From a checkpoint of a small transformer trained on Wikipedia: a variant of Adam for these matrices, 887M tokens.
MLP neurons of a small language model. Each row is named by its layer, matrix (up: input weights) and neuron, and shows model dimensions 0-159. Each number is 128 + 24 x the weight over its row's rms, rounded and kept within 0 to 255. Numbers have three digits each.
A block is one neuron, or neurons of one layer that tend to fire together. After each block is what it responds to, as a language model described it from the Wikipedia text at the highest values.

L8.up545:106108161126088120110113151128115095128132161145113137128123098159108147111171083061076129149110074127104141109115111119123113181109155151115121123095161107136168144123131156114120167125165038178141092132139129142142165177115138087119152103128146136142156125131124171112135125156127111136136153129110142116153134086141145133090141142148116133164126124078099122134128160118105109084116106156134111152142118163127145117120131139100100142156109100074141172137109139071143118106146148
Closing == of section headings, decimal points inside numbers in tables and infoboxes, and periods ending list items, e.g. ==Career==, 4:15.13, Ariz.

L6.up590:088132130113111123094146099112116125148127134126125157137119153130161126122147120045127120133122139161104135129139082143101125148120154121157182126112133155149163133096107094162141111180161128156125114160109104146126164144157156101088139101136106131152155100156106072144099086143154173125093167121121140137164140096188138127132122150103105125172092162158122113091159122148087120155135102103115128094134172130163136177155128114101119136109180136152086172115111106111122087104140101
L6.up838:130129127110129147154203108122153126144139119106108146092130128167161133119153131163090178155096154095128115118140155171135154115065155127136152107103159108123105137130187097145156087126128122160095109141109162110125136172150143124136157107139135175094117154093137132110137168109131146143106148096118148103132113114095131116136159136100117118135096141129119160128116123105088083107117156120131122175123124119136131131109144180146118148099137149141156158114104132100149126098088108
L6.up864:112153089118085141134144139120147152178142119117135123120115101097111122163103094132140081149095107139125126094158117129131138123123157127148154136076084147143142083146114132118126100162125123146081080135104107137153113131118154107088142163116128122137103118080129138135100133176095132158112132089109092135153143117116125108165101115121111111118134122137131166131102149089072117118104104102147111138123167117140125144076160149138155138060129130178158116111105125161140097083151116
L6.up900:139160162092181085081140111079174128113150124089106117124141144137118141163139147142143124158137106135073161099151141111110107142079120127112145112082128142111117130135084129148143132135143079172111127104163120144145139162147143117140097116163126128150150133140145164138105154104129117152127156119118075109124150166118167126148158119057171097145098166128119127099150126114102166084170108133136137121123140178162124154121142122140115136146138104152133078123099153152152123133119119
Mostly the pipe separators in markdown table header rows (Month | Jan | Feb, Team | 1 | 2, Rank | Name), plus some weak unrelated prose tokens.

L6.up415:131087143109166095138172144121118111140150060146144161119129136131133121115149152126102132150133120183125087123104155109087091105118123122139148107112124106112140171162112132136111131117102164152130084135083146133101106119142091135126156143176154117098100118179119153092102138124115160138128148102125161150147113176114162119157113160099125161120106111170193156164105103105107125113081142153114134143178112146146140152157127172116110126104133144138100149156129099103140147115125126
L6.up841:149102087152104116111141098179128117138070115181106077160143130149141154128170161107131150145173130139094152137126088118113130148117085107182151119084103132122139174121117107130115111118134126150120128130142094115142155142126130167118140110120111109129131109134102131137111108148104115135106156077123112159107154141133171094148145127106117160122133154113146147144142144114125132107123166095061125155140100100117149188135124133084121115130105140120101150147096136091165149133127163
L6.up1117:175118114105134119149126136127126080147096122150153145150174126132150135110146178093107145127117116112116135140123122088116127113088156114145153100115164120114122145141141116130096108137108140138121096129121168149148135154128126121124136167151095124135112117117104142138082149155077129147147127096144132144113129132112141096157139107102131123125121103141122139141116147113106184116120117140089119147169112131111116165115164121117148096146137111119123140138153115138165134093085158
L6.up1129:161109130142100139138155109113109139156130145152098111158137131162163119172134143127108115158145169128109147148102101114154101134108169125145116125111132165073085152127141121124114111095091059141131108090137146152126214143093115101095134111138156111141085108130169129156111115148167144146126145093133115108139125107141142064134106115083099134121126131100142150136128127126109101134121122173132149152107180135187119138086118100131127152132150089152138119135115128115156106134136145
Quantifiers and intensifying adjectives placed before a noun to give its amount or degree, such as no, much, little, great, large, of in "a lot of".

L8.up787:141150146122100091129127108106111101123114140140114104120123130144163120128131115145141121168115122130127135121090078107115108113100140109119123140145123122110147141106186145174093140127127127132108099144151154119146098128143102149091127107147144135118161139134129091107148141149109117168130128089144135111149073102146187063108128119109105139135151143111119086115147163131151166155125139116152147150111081120173083155136122117127120142094073096128175123166120092120134125092171140
Adjectives or adverb stems just before a noun or -ly, often of degree or intensity, such as intense fire, avid golfer, severe discrimination, quick growth.

L11.up186:121076138136107108158163123135083149146100121119127110129136141116124136112168108162111094161120119142122120153127089100115159118165145099118143117092128168127145137134113137140116116102095093146116152058123120120195170113174122140157175131097156149055146130150136118186104130134163125129133135093117136148132176083134100141130143122137146133144164143146125115098137165136131113107146123113112129122131144127112130156152110151102110113134123150103138126109082153146112160146113185
L11.up330:120103151129109096160108121089102136099131105074129130122145113103143092156127131134080094159173144135157133132136119093115179137125137074098112164081122138150141123137148104128121135136143150144137102141113153114140179139160181093118131104151154142106145166145095167151076124154123153127202150115123169140121129094118113118155117133120122142128117121128153096126080135117158184129111139153112090104146145129101129158124149164106126132132125154141129167161100147111127119110131159
L11.up535:162149110124132134131130096109159132144110095126127090155134148134130113139154145125109099146134171114143135155145089086142137129135117122189135137117095103101100110104130094122137133140166101115140102094126126138155161123098102123165135115126143178086124125127111116138131093113163135143128185084128155149141130113132140111132077146120138137133119138110119163139089146103095108084106147124128139147100143155153130171136122137122119135120128138115118170144107113103141106124132118
L11.up1000:128105149138076086137091138139116110110132123110082129100123117130145139116135162114172095149147130115092109134140102104109152124096159101119150132099142123122147126090135095080150161148173102137147118141117131119128171126123133148141120178136166099100125113169123176183126191164149140121148101095114131123125155136151174105157168138131111076087116099123129092105116112143132145116099164143116119170124101128125122156084106180108149110140136133123137126123122161130121130143135159
Adverbs, verbs, articles and conjunctions in mid-sentence encyclopedic prose just before an evaluative adjective or phrase, e.g. particularly, increasingly, become, a.

L11.up108:159115174128107127154150116129130115143114120123114138121150119111128112185178152101130100126131166126138091148167173132142125114088119124143140102094095146114111107128142130113107114136160101121083092140155118145149181129151130149122130150129147168110169123097133131182098114151098134133103188123143141157132141134160154119141136128088133151156107120126159132129112161102059109100144168129136131135099110150134129129117115113143074106149124165149151083171132095114127138154129138
L11.up719:178095155140151147145149094158153131125119114150155122075103126104139069180142112133157147102138124116121077078104145149158171125096152127139133112131125125113150103134111137121118097113118126134147116114153153105148143114142187146116110130144116137103158166136135120129155136111132142110102140105111157147146159123103133108177094119086121136095144092115098144074139118139099130093166138115149120144093122118126163146124108109146092084127144094149153126102117116110109073104155182
L11.up1120:148159126160098096151097134139126081153119125087124147130116127131164112119119125092166113141138142187113102101124074113115123155113135128138121108135176171125145112135143154143104108104149130096083131102132150142123122128157100129134152154145168146127157116144139097139143107121124126139133119122122081162139136115167139164127164143122097153102134140128142115150094147143142146152118119126106126132117167119153137139088105112110089106143119134147130093137103154094126155131137112
L11.up1182:145101150118140105135156082141131139145095162105121106079121120122135097160142131110143098115122150121083075137151104118128136106140094137147120131148076142131114137131111125133077118122140119114095097113118160121150102150173138129120129157165161152137123183105157114118109119122140084126082138118154145121122140132128126140151138132150130074103183116141139120135128120111102138114132115159128129101116104103148136144164119129134139081145138095108123120140144126123105079082159154
Structural boundary tokens in Wikipedia articles, such as closing == of section headings, line breaks after final sentence periods, and table pipes.

L11.up184:148146096151114122166147121163164130137141095138110163164123144129125152107135102088152123170109156108129071103116080149128142146120124092116151056117145124122115170130123116139125128129140130103132087106144131109129110173123119124125126078134154167109152090119136129127152150093118183103165159113093130136155100111159127156156155159085118140145148135115156122100097175127123102137119139141159138144122147131152135132109152152130113169145069105124101146121141145089119122067131161
L11.up273:156098139163163119166116111174098126171136136118131146129101127116091113134081139176152107125103105127087063107132097139153091152088108144111131116083156206143092138123088137194128142162126108119145108110147114166100119102156114105139111111138130125136134144174153138140135114127096098127118154149142129148125112131132093138126118196140142121159102160130130133079177150104135118122108115112138153116162114134133111175141128141143106153138107136107172134107093145121128110146117128
L11.up611:113137150125122108084156095122148128147149145150108161161156147156152138168142140106148129133121080144124099146125078129096122121136122126118146110149115166125113175097134167123098133138129124111116139120138113134145156119093105137112114179108145118110177137123064109134162139154125113135156101108120105098098156064146151151117130113107113119077178113088158135090111164132123092102151115144119164137096134142119115145150144127153136158143133126119092089088090137135160105115148151
L11.up974:164131142131131119174133121105149118111128134114115194139123117181106139128164113122157128194147118128146113140123162134174102141096168137132133122136146151120146115121126126107137093136127140109133069089136148130123143111089121127090121123112130136136137140117105116133154141153114147114160098070102110147144142107112104160156140114108153124142163118108146142132149185145137150118152148119120116127154127139136109140168145105193144088142120151144129117141112163126131092086084156
The apostrophe in possessive 's after a noun or name (the city's, Shakespeare's, Women's), plus the decade year before s (1880s, 2000s).

L6.up891:169155131139114086160168119125162131150110144125113124089113079159104103155128090104133073128154110161118117144198104097107116138119112129157134093093137158134127116143104135125092091100152123124108089089105127146125119111136142136118118152176135146121133151180111136130097086106115117145125143109147114112129141113142123136180103143107154142131139108124146095136122134092079139124084105133096089125093108121155129122144173139133111116100093118138102161114112107125146128096163157
L6.up929:169153152100145137110153119127106141130123141181123122141153103136143098115113184130129089138135114128099144126124139118144086136096125122158110140123126177141123147108164138147106075092112142111118086099084152172160128147106135117128133100150110094126120140133122167148078122108103151150189153074094167147140130135140133071113091108123135200135160132143121165140116125140131134107139129105109095141112110141137147161104170130131116134127156161150153131113147122103139092134148146
L6.up1111:117139127124147114115184162163127124148167126127180103120152085184135122156114149132158132176171110110105154120167125119107150131121125088123143148093143173092181119118159121121096114093167137125120104093160135133113104140114120159139099140122110173128110142130120184167130122144103147143116147096100151160122115146139100153178116135154148181089097143155158131154137108125118130116180153136141160149121151117113134114123163137119153090129123128104093117132076144116117105149165127
L6.up1223:188117170132110140150154130105133095184097136122092138064107119126131098162148160107163160114133153121071152097103139109088124118106123139163131118114086161120151112188111159114117137121168112140109113096115152144177118129123118136093151133147140125120109163130122077163145154155143144139109143131147098125146120111152138093151101122102151109135144113110110113116106121086100161118121120138111071147150082134151164084103115113168101101149124104130152116170132147110139087126118153
Line breaks ending a paragraph, usually right after a sentence's period, and pipe characters opening a new row of a wiki table (e.g., | 2017 | World…).

L6.up417:124126149107104122146116134147151101135117141162083158113119104137112141130175131061141127141172124141129098102124139129102129131109129119172136145109116133129128110064112121137136093142120116110096073165104121136112144139147155124108102082140118164141146137105159115136090063119134135134115168115153122126111176167099129132140109140101158092106083112154142132115101142155120122098132121122156077138108159139117147166127151113158157141129088138110119124148149135118127077135167171
L6.up800:162134166144120122137161087094144111180094139117118105094139132155131111147149152117150145142114132144081118129135136077101093093117116152156152109112118127106158130175109134134082129152146138105116104136132189143166141124126122166124157141143138146126076184127089112185129154129112152142110110115136113152159145110147172135163144146110127127166132125091127114106112130118099173143089150160124086139128073125155164107118131098144124156149100097116160070164135137115161119130150153
L6.up966:155162167160078132105136089118119073108127174119098121100160096142105090126137178115187135153106149122157128124126117103126083140071139130136128164105098107126105124112100176130090127099152139167145067109122148146134117151113117100088136085118138130104139131109154138118117133157090129109093113104117164137114168120134139144129107128115157143117085118159134151118135127155102180098117141126134120159128077160129146145132080102174125137106078121149143115144111119121178096132152143
L6.up1039:161122187130128117152173119115114129160118146127130140097144146155169110164126109094150110105092181143095149120127143118124143121124112100157154099097090155147181125131116086136114114116148127150099104104120150136160130094163147136108164140118149169068083173122119106160119145138155136168129121111139086126134102118128123093149134145095153111121146105128072110109114121086077181129100132162074084166144115141148150104089092099169099140115103138100171093142125099099165097117155159
Boundary tokens in Wikipedia text: paragraph-final periods and line breaks before new sections, closing == of headings, colons after infobox fields like Venue:, and leading table pipes.

L6.up152:165130125167144117128185108159157093136119112111141134089082139165199135093095137080135131163146131161136168132156128148163132132114127098136139082125129131152140170109152125119134160110097114107122128145111149149128136105161140098128132079178128137081158112122124085107110176138178107120159163073129167118132159103149177089151119143103153143116140110128135149103130148149117100128116175120095116133123156142095119152077115129126121159138141126125101132174142159133104114105123155
L6.up372:119108085166133188171149121136155128132154130123114152093090124152122122104150141109130094175173116110103122114161109117150122132091135134096155091108148095138139180144115138139121131127117120136122075137117105131092136121155125164140140093153138131089130119095097097112095143143137106130157150082053102127162168139093105116155125138104116164143126122125126149133137168133137099097126118146108141100143088103157116127139110150167138104131127127165134108142101137086113086134114145
L6.up676:155135145148151143144125136145194113104145116144127140103127123179112149127135082081177141122150117120126153174135166152131073143160167107132114100109143132084145126139099130141141131125134119111123106124131133180080194120134124155090153127128112147126117128185142115173112131134106146160125168089145123129164112105166151132159095113135121178122119118088134074146094189126144113059115110143133164169134123163153140122121138137124103113138123161152127145110113155132129107090149142
L6.up1185:144122147160115128118150159109151150156131140099170121061152117135130112153102137109135120149101131138141153143136154123102109122129106122148119117141138146143128182157130132133102100130116086138148116124119116119143124156139123142137167106151118204126167108099137097127111115166110154131139128098129126172137156129188118111112126129083139130109114103129110118100113093120109090108152134125130129144118149138130105174092126096119120123145128124133113148125120122086106102066136108
Mostly the apostrophe in contractions and possessives, such as you're, it's, men's, God's, plus scattered word-piece and table-number tokens.

L11.up676:129133140126130106122106146152147116153106143116116102124177132098126139147142145120134092154138134156168113144145108122137079108123137159147118139128097134151141142109130111139160073112157151084113130102147119118094158176130132150140108176138109137130136135109145126111110152130152184116116105117144137161126174144116086146155125099091135125100195154140153148125102147104129120099148123171098116146096118129162150175054156110150148114130095120111141146112128097147144149102088121
L11.up699:169158119128112130123139143141137110126092155106151113085177120108140092141103154118156129126115142143120147146107108090156145132128123112149163090143140147164151083125116174128127105142135103115123131107170147081149159129157121143112138127168131117094093130126136110139102126191102080147126138108147159141112164128111105139138162117100096145121135109121152107147148102144148109142158117143095155123093098161149105152057086128139151157140114118081134132168151194129137103115095088
L11.up738:121108152117139123131144134120140091179133142110106122150158084164159091147087187137133117183154101139153132127114193103142095113128142098103135103138147123147110128122123101112161128166108089122130123110113155131096180131128175109146132113144136117122064148125140112105129137138112164124130123087116164134125193135130105136131080053103183176128155097116148089132095129167133121121119115170118113114132138144133117137133100110152143127135127117101130146159124110145101092131055126
L11.up1037:129162139136124120143134118120108117131113153136127143066177096113120110149139124124180114140072131105125137121102141096184114123115100135126123111117104124142142135112133131125102122088127089128131141099167150125135167156193166095138156109169124158114087165119074163143115082121122141147158134115133141115138173120121117094119138136144122083100133124156113143101098141104120129145123082163149102136129139155165119150128111064170125131102100066130119126180144110112111127100118108
Mostly "the"/"The" or "of" opening a multiword name of an organization, event, or place, such as the Los Angeles Times, the Lakeside Country Club, House of Jones.

L11.up478:108131106118104108161127152149162090128145157141111129102122164106140161128149151089158141109115132165177133129100154111095123164096114127058116150094112112126137078144096141138109153107136110128143128138129122100146096108122139159112152117125124137124127156106144148128148121116165117139105116086099096110155134121090099133138077101117151157156101166138137130098113143143109099085127129109113115120120146164167138124134151135114102112111150125130147082138153109107136122134097110
L11.up675:114131088119154144128087133146145062110157136119097138099110139124137141140117164098090136122130130135067106144163161132104095170092133163177108168153158133135116119136117134128114147125149091169131121164165120088111167159147143128095139074143150131117154107128160152130110108094120133100118112145124106126092112109112151105150090102077131136111145144143125135107128115142124143074152143156120163140091124101096140162117141131162160064162121110152153100132119096118148173125186117
L11.up926:124108085095119121174120126137152124142157138151155135176083069072146125147172123140139095135094125072136139133129140127134123127148120137147113127113130150147126130125097131128095147135119129097118125132142122125182131166145131120119159151136180125094103142132150151138143138140116121145100129156094133147153144096141120139154102149166164187111107101126179130117114147156123134112092115087150154184099101152174111151083152106157121099130168093128114131145103068085162124118127130
L11.up1167:116116115130108086151119077137165124126161096148137108133120098122165124155127128096167146102141157161154124088152159128105158153128189140162084155076108098172109120098140092176096119152120111162161113149127119095127150164128111134109152147135180155116171113117114157139102106113121120120132141136160116143128132083121088118149103156145149144105144092125101133105130121118135137090137131096171119125099093112135125125088119125153130123160130128168157131112108109124124094094123132
Cell separators and month names opening a new row in wiki tables or dated lists, e.g. "| October 17", "- February 9"; weak elsewhere.

L8.up109:175147131099132156154149095131148154139112118098108155110175118158113120127104125107167094148140136099126102117157135132137106170130141131105161103120156132094123142128101114120129114115143099179123074105146111138121173153121099125114170094092158142136112152169099083147099138170171098167111123084091123118187120140126143132115159135129109142154166120058137123123117135140107169104111105106110114129133141128133127155131126127125126142148125111136170128124102154113137109091153113
Fires on the apostrophe in contractions and possessives, strongest in it's and what's, also planet's, club's; weakly on verbs before a suffix -s, like perform(s).

L8.up353:127159134121146133165136123113156143160089131159091123084137104151147130138144135119086140105128123137100182148093105153122109142106113152160133123119138131142108111133090108171140134117124106086125091108095125133150155153145149107116114163134147138122144119136105119141121132167123130136155083119106114145116115140137149165154051168098121143120117143109138149119124133123107145086143135140095090125144126104108125157128138148152167152148040100111174113123158097095146152119083118
Commas that close a complete clause or noun phrase and lead into more, such as including, but, which, and, or an appositive.

L8.up1218:151200112142117113125176141118131125164110104156116109136196094152115108155131142122129092134129146127131133164127120098123123114095166130144212072136115138138129105106132161152116156144132103093120084143112142123142128147134110124113146112168118138140126155096130093134118130139142172175170121102106139137123170090148109129135140120151080143098113114129136165115099119133075134107138094148076091138139095139152119122070132134176157114133123115112120123150109160108123154094123134
Determiners the, this, its, their opening a noun phrase that refers back to the article's subject, after verbs or at sentence start (included the song, found this piece, The series).

L6.up283:161155097133151124101165119157112130123139153132123132118152113138164100135183167113108117096152114139141131169147108102154168122143145130162137099119107178125120130136142106165091132129104129116123102106092166154144159179121146136118187116176148139097129175117127151126131099158153161148120117137096101131127146096138117152169153126105140149150143122167123136138096112136099145134099123137131091130151138153156115117105142189119098155088147109117122135154161150080112117113159111
L6.up487:127168118153165133151156128104111112180110094090131083073153101140109134130134174150136112151137113117084163129157114154084101100143158117148152141111084175119139123121168120167090129098078105104104064084182154113130142132101168145157161112119140155111116159112129122138134157110093188127143136128126141100118128142137134127168126115123134126134151102090119119090090120131079137152116124152122101147135096134138129108095159081144126162137167122135125098143126148133088111108107139
L6.up1205:091116143127107128112132118147167120139130110138121147121124146156139104156115116118163146167116109161120125151141117100120171119112158117143141152107114135159166091099166146181107122110138123129124092093126126162100176112124124157073146094173171193115140126098155156153104123134117121142124130135070113140157128128144098104133090134112146091134106123132140122110092110161114151086095133101115132157078103104168139130116134133144124110077144106145123094158125152107141111136132139
L6.up1263:133169145132143142088138123134114119115122135147101096117110124146125097145163167107132144132095136146153117144108167124143126109135152148163154119119114114105114108145117130160085112074113103133104108094116149188136158137126109137153122129170141167091142168157142123127127125137141133158170113098118118160108131113132134174160105111111161145098093112092160115133089106121121145135115100120118119170176138115151155118142118093165101142110093118132108092108106149140119092156147112
Mostly "the" right after temporal prepositions or at sentence/clause starts in Wikipedia narrative, e.g. during the, since the, throughout the, before the.

L11.up48:149132152141090130120160158132164087135123138118075139143139143143143117121138158131141076164114155065113087105145096088136133151129134093161144120114109093127148135109137144131087150114142098120147108136103110135157165170175151133147101072128154141121119166151147161121113135126137152112122171147126138147187151134156099125125152151051139098175168125082120137123099151123067125131114135101143155138122115152192129138120106122120118108156092080101127144134122152089134154103165127
L11.up115:172152122131096105161162169117124087175128116103096154143130135131135128116152138100105098166141169077116126113134135112149161143132085094116125100119132087107176131127113109153085121113167109129144095132134079158130167139176130126152140119165142129121143137118155143121101118117120155107130159122073157137190183140133101135153157134095116135147116113091124142122075123108102148110098161126128146128138191148178133154126146147147108096163086083090131136143112145147122150124138101
L11.up892:141132099104112156169145125149172136108070136125073170139116108138160127132149154119150136145091091090112141124125130117144152153154134099175123156114101143126146135131165147121124162139164135100123116126126118112152175124161128115110103115109106139137137172105096142150110151132143126087145135146074153133109183066149135134124156144121105160126128128107151107100125111117115095117105162159096105132139154157155131138125131120103106151106124104135131110119114135163147101111118148
L11.up1269:094179136125106121121167129109202111103123116159155139117083117112106106123138158100134116138173104133179189113149140104143140127132140110156166112087115122077161157163129086119129136139155127127144146136136119123122120164168133114100158078123155137119151108141106119070174140123092148107144122135128129162089148081128125106123129123123134102158115146175144118098114142134120096098099139147170100125122119155162133169132103172149144137104163088124127099116136131109131101138104138
Bare verb stems right after a subject, whose inflection (-s, -ed, -ing) comes in the next token, as in he open|s, he tour|ed, Commission spawn|ed.

L8.up207:117129164136117146105108107118145148158126124098128109086121114121096103153187123110113087157099161149120104083186149152096102126167133093152131148111131145107121130185171199145055145117122096106162156139119096131136135146145119112136114139131132177119156144118139120105133060143124189159128120121111134146162073140148129114133121131092152148127123131132143142128107121130120096089136127137129106132101121102141128123136108153131108104100110084116126135144104110139140093127104132
Mostly the closing == of Wikipedia section headings (Plot==, Charts==), plus first-sentence periods, possessive his (until his retirement), and foreign-name word pieces (Koo, São).

L6.up30:146144126086145179155129117126116157187097134137124105130129070103164138135131162112096086113112102072137097100132101122114115137082145101116125125134110129135164157164108107142187138087132140121115075142099154165090141127117130152136124134138161113121121114078121116110123093105095154156144149112137133126119134101135143124140125164111081109140141182141103119135110135138127155057114126158121126122104121114134121115124148115145149128125124078126183145119137171111129126116189117
L6.up765:138136108153145130159145081134111137131101141124115152160107117131149110163114153126104173133158139101097114151130131164117127130112116133140152162136116099096067100140128151164135137149139130109120107128094118183147135139135153130112143149132170153124102122132101147116118103118109118166152163115119135125102125138119168139123085148102121126151134100094139108115157107128127142092103108136129131099146096094134115132145133130113153123107055080103126108127153108089125153084087094
L6.up795:137103137134136164134116109137153119097102113129148146141152111095126104118152114111126118115112164130107108165092147161098090127085150106123127154104091102110112137135139125143126162144105081119119135173093134141166115176165118121117135092154113129123130097108132158133075135170098112153133209134100166172116124143110123136151138091131096126134070135131095062114157133142153167069111147109117108158114154079087136147137115144127118127101131129167156119138154120109188141108123126
L6.up1086:134164157141158111148140137090127108213101131127119142122085115099161136148143144149148133119148145159123145175131149112114123147109134125172103126084159150127101158123192117141085117121111114091104107131144138151147119100140152123121125133117112112127142115110112170147090110093131118154133160130110121116148172126111129137166120150099153167138106110195098132092119157142119151053121122110126144131122140083110135143115159147150112082122102129131149098098158150077104113143144133
Commas that close a complete main clause in narrative prose, followed by a participle, and, which or a list, as in replied, saying / ordering / along with.

L11.up26:154150119106133166142148129096134101109104116123162123156141126108144144164119117175116122113160173113104092115135109149122155129141088126134093112155142102113124081111124165120141147096117131136099106166147177139123114114130123169102102121105143170106135131103133126158106076095132156113082143127068111165105109063133131088119086136117101143103140138121139137133136159138148080071160141130096162121101152120106126142123130159123075145125140108112173133135151122131136168106096110
L11.up737:106119115137140103155129123137106112123119132124123106076112157148121147123124119111162125098121142119127114119105118112118122126119100138104164141152108111117131118065112140168145116125106136141108151116100094155168125120128118154129144119087145155129079091123088120159092127132163150183101138096136142155114152149109091136130118144146123145155131158092128124153096161092119147130127145138136138129086132120176117137105131148126092131149111160114117122182139158123099129130165118
L11.up968:169118137123173135151102122165148086106142141119120160124157132113110133120112119127191113088144118088096111119158138126191095138121081157120175098129109135142093109120129159139128146121110117146143137132134154122144119121137136143128135137145167125139140120152100088157146094108135160165118157118131110129116137108141114155159091122126073095129166171105141116094147164145116115135094133125130153106153159092141131148117104057105116105108111157105139092135158146113164119106131109
L11.up1126:143115152107143116119135134131121139140116163119137071130179106115107122128126155161140114126147152143134098138145115135134082143144135106113132168110132095105090135164095133132167153109135124179113149128160125145087154107095149157112146115093091174129085095104101175125141109121095150152143169115106095140117179101167114146158165106063115151159125161113155134095138165078123158082089161141112131171098133162128132139128087149136150139096141118134136110162151138115175142134133128
Commas closing a complete main clause, mostly in plot summaries, before and, which, where, or a participle, e.g. "break into the cabin, and".

L6.up166:180142114119109134112146105134149098108076127128118120123148123095100116113123145131096136113138102095117129137129125082120127147117145107156137084120107124138118146146091147109095137135161096156111097128181147132160175144115149110115128156147169100145136113166100110136127127149111114129172146107084171132164136071171088099162154131173106144164088106120142117150129148160124160115131137127143116131124122127138129155102144147101079136170100118108104116125125114159109112096112151
L6.up627:130186114096086131149129102157153127137145175138068136096127122120160099088120134119163137112166115105121124159100146155120081138126164124129138160091119102142127148164129131147124123104130123099098131133114129148122148105119106135121148144115107106145133153122112148122127132126136128145158176134066118140136145135160126112125135172108115136155118137127140112081091136156064099118086126116116152161166104097122118109142104096135115133120112121115084141127149109112099153127116115
L6.up801:156161163135120127126110130166165090101103157180116137127115126169152132105127146123105127146146137109134149158133138102132146148106157080132120111084116112123110130166106099118145098140138104141130087137136128140149178154116158136127136110147163117112148151140107143139110112150103119152145126114076101166173135098164121126154142169143118176198120123104157161119153139159120127064154097131137101117151147126117140114122103115112079140148116106147123130123108118117072130102137103
L6.up1254:141140138121103148177160175128140130126121111142084121143117129147122125136142123130133126132120138139133132107107146117070147118072105122161127137093097142074134103130146150119109151122181105114136132151158110167118189131147126143123154057175169171102141116162093119139144160164129119124128120132088107154129167121189093115115197111107129139115147142093105130089154167086125127163130142108159140114090129143137118144165129165165141172158115092132121108114112104095157118124151131
Verb tokens, often partial stems awaiting a suffix, right after "to", a modal or a subject, e.g. alien(ate), over(heat), helped, assist.

L8.up313:161117120114090114151122112190139130137116130078105144136125135125104132104143165099096115145177129149099141148124119133146146127097130100146167099064118090109121161095125153128135122133113089131159102138104134141105137129135151133103119127146148132136141136163106139125109134118141142113136154144106101150150146123170145090167149134146139115158122109127178102142097124138088120125055126137129119116096161140141083142122111156102074125149164130077072136110117121174120084133150118
Main-verb tokens, often a split word's first piece, right after infinitive "to" or a subject, e.g. plea(se), viola(te), set, gave, spread.

L8.up1067:102170151086171131115131099166091145123123131108088107105094090134117101138115155120126126134103113104143126104154155132140102168118115115127152111087110101133097121179150132127079150144144139130110078145085159148093157158158168087130166187144153142126117151136141142126124117172097117132144178138155130128178119131165124092111161167129175070111156119082126118088132169119099124108154115148143146121126140139114105105131107129132127184146130082130127111139109140151157116073161141
Pipe separators and column-header or value cells in Wikipedia tables (climate, sports, election, charts), plus slots in boilerplate statistical sentences like "average household", "had a population".

L11.up51:129128144109168143155109121105125088117108100179105145078084137114084098154150132135139116167091121110108102109145107140167123155114137114127115115076079157119118121133137127129151124101151103100115132112133129107157163153153126112144150131130134103123140107136142145141147118166112167158090084136122161106127137108109137162130131104108164150118150156106104131096127135123084107169129103162143090131130099105128129137100093157154122108109125131108092074124129141137111094105124131
L11.up95:146123151124154130070150140088134130133123123130098132140154105146077084139186105128157138118124150131107135110154086136100114158098133151153111099134115124140111149155164117122130126101187155097106131120176090136121137163155104137087150149116111109107128113112137118132104096133100188118114128150083117112144118148097124127116102116143113145116121130153145115151109149132099118088106147100142122191092143123114097110139157150141129131126101150100141089123107112096099143097159092
L11.up997:121141173129136119110131134113162145116120113120124146099118100135101108124115162120142119107134128120106138166134106149124129182114130153124154119129125144131102113107130095141140147110114129070151111101125132133127120157169134121109113078116113128128094161080143146143113166131102169146124136135124178177152142131108137113123143150112140104117142152110132144074098115125084149100101133183126116109127137170174132127086121098110129142124128112102131121153115129102116148115088137
L11.up1258:129122143135124107122117147155154127150110129127139139100117101186117117161142148147111114113119117157101109146118082105131110147130167128093136108080140118141136074099145138177124153125124102100146146135125079087145103130103155126098127140138150178154137130095121121191158144168125158148164134146111153124104169124166123167106131141079112114144108117127124101128119108127115144050116150147084113132120087120117143127110128099123146137107115171085105118115119126149152079121094099
The leading digits and comma of numbers in table cells, like vote counts or attendance (6,941; 65,751); weaker on paragraph-ending line breaks and date parts.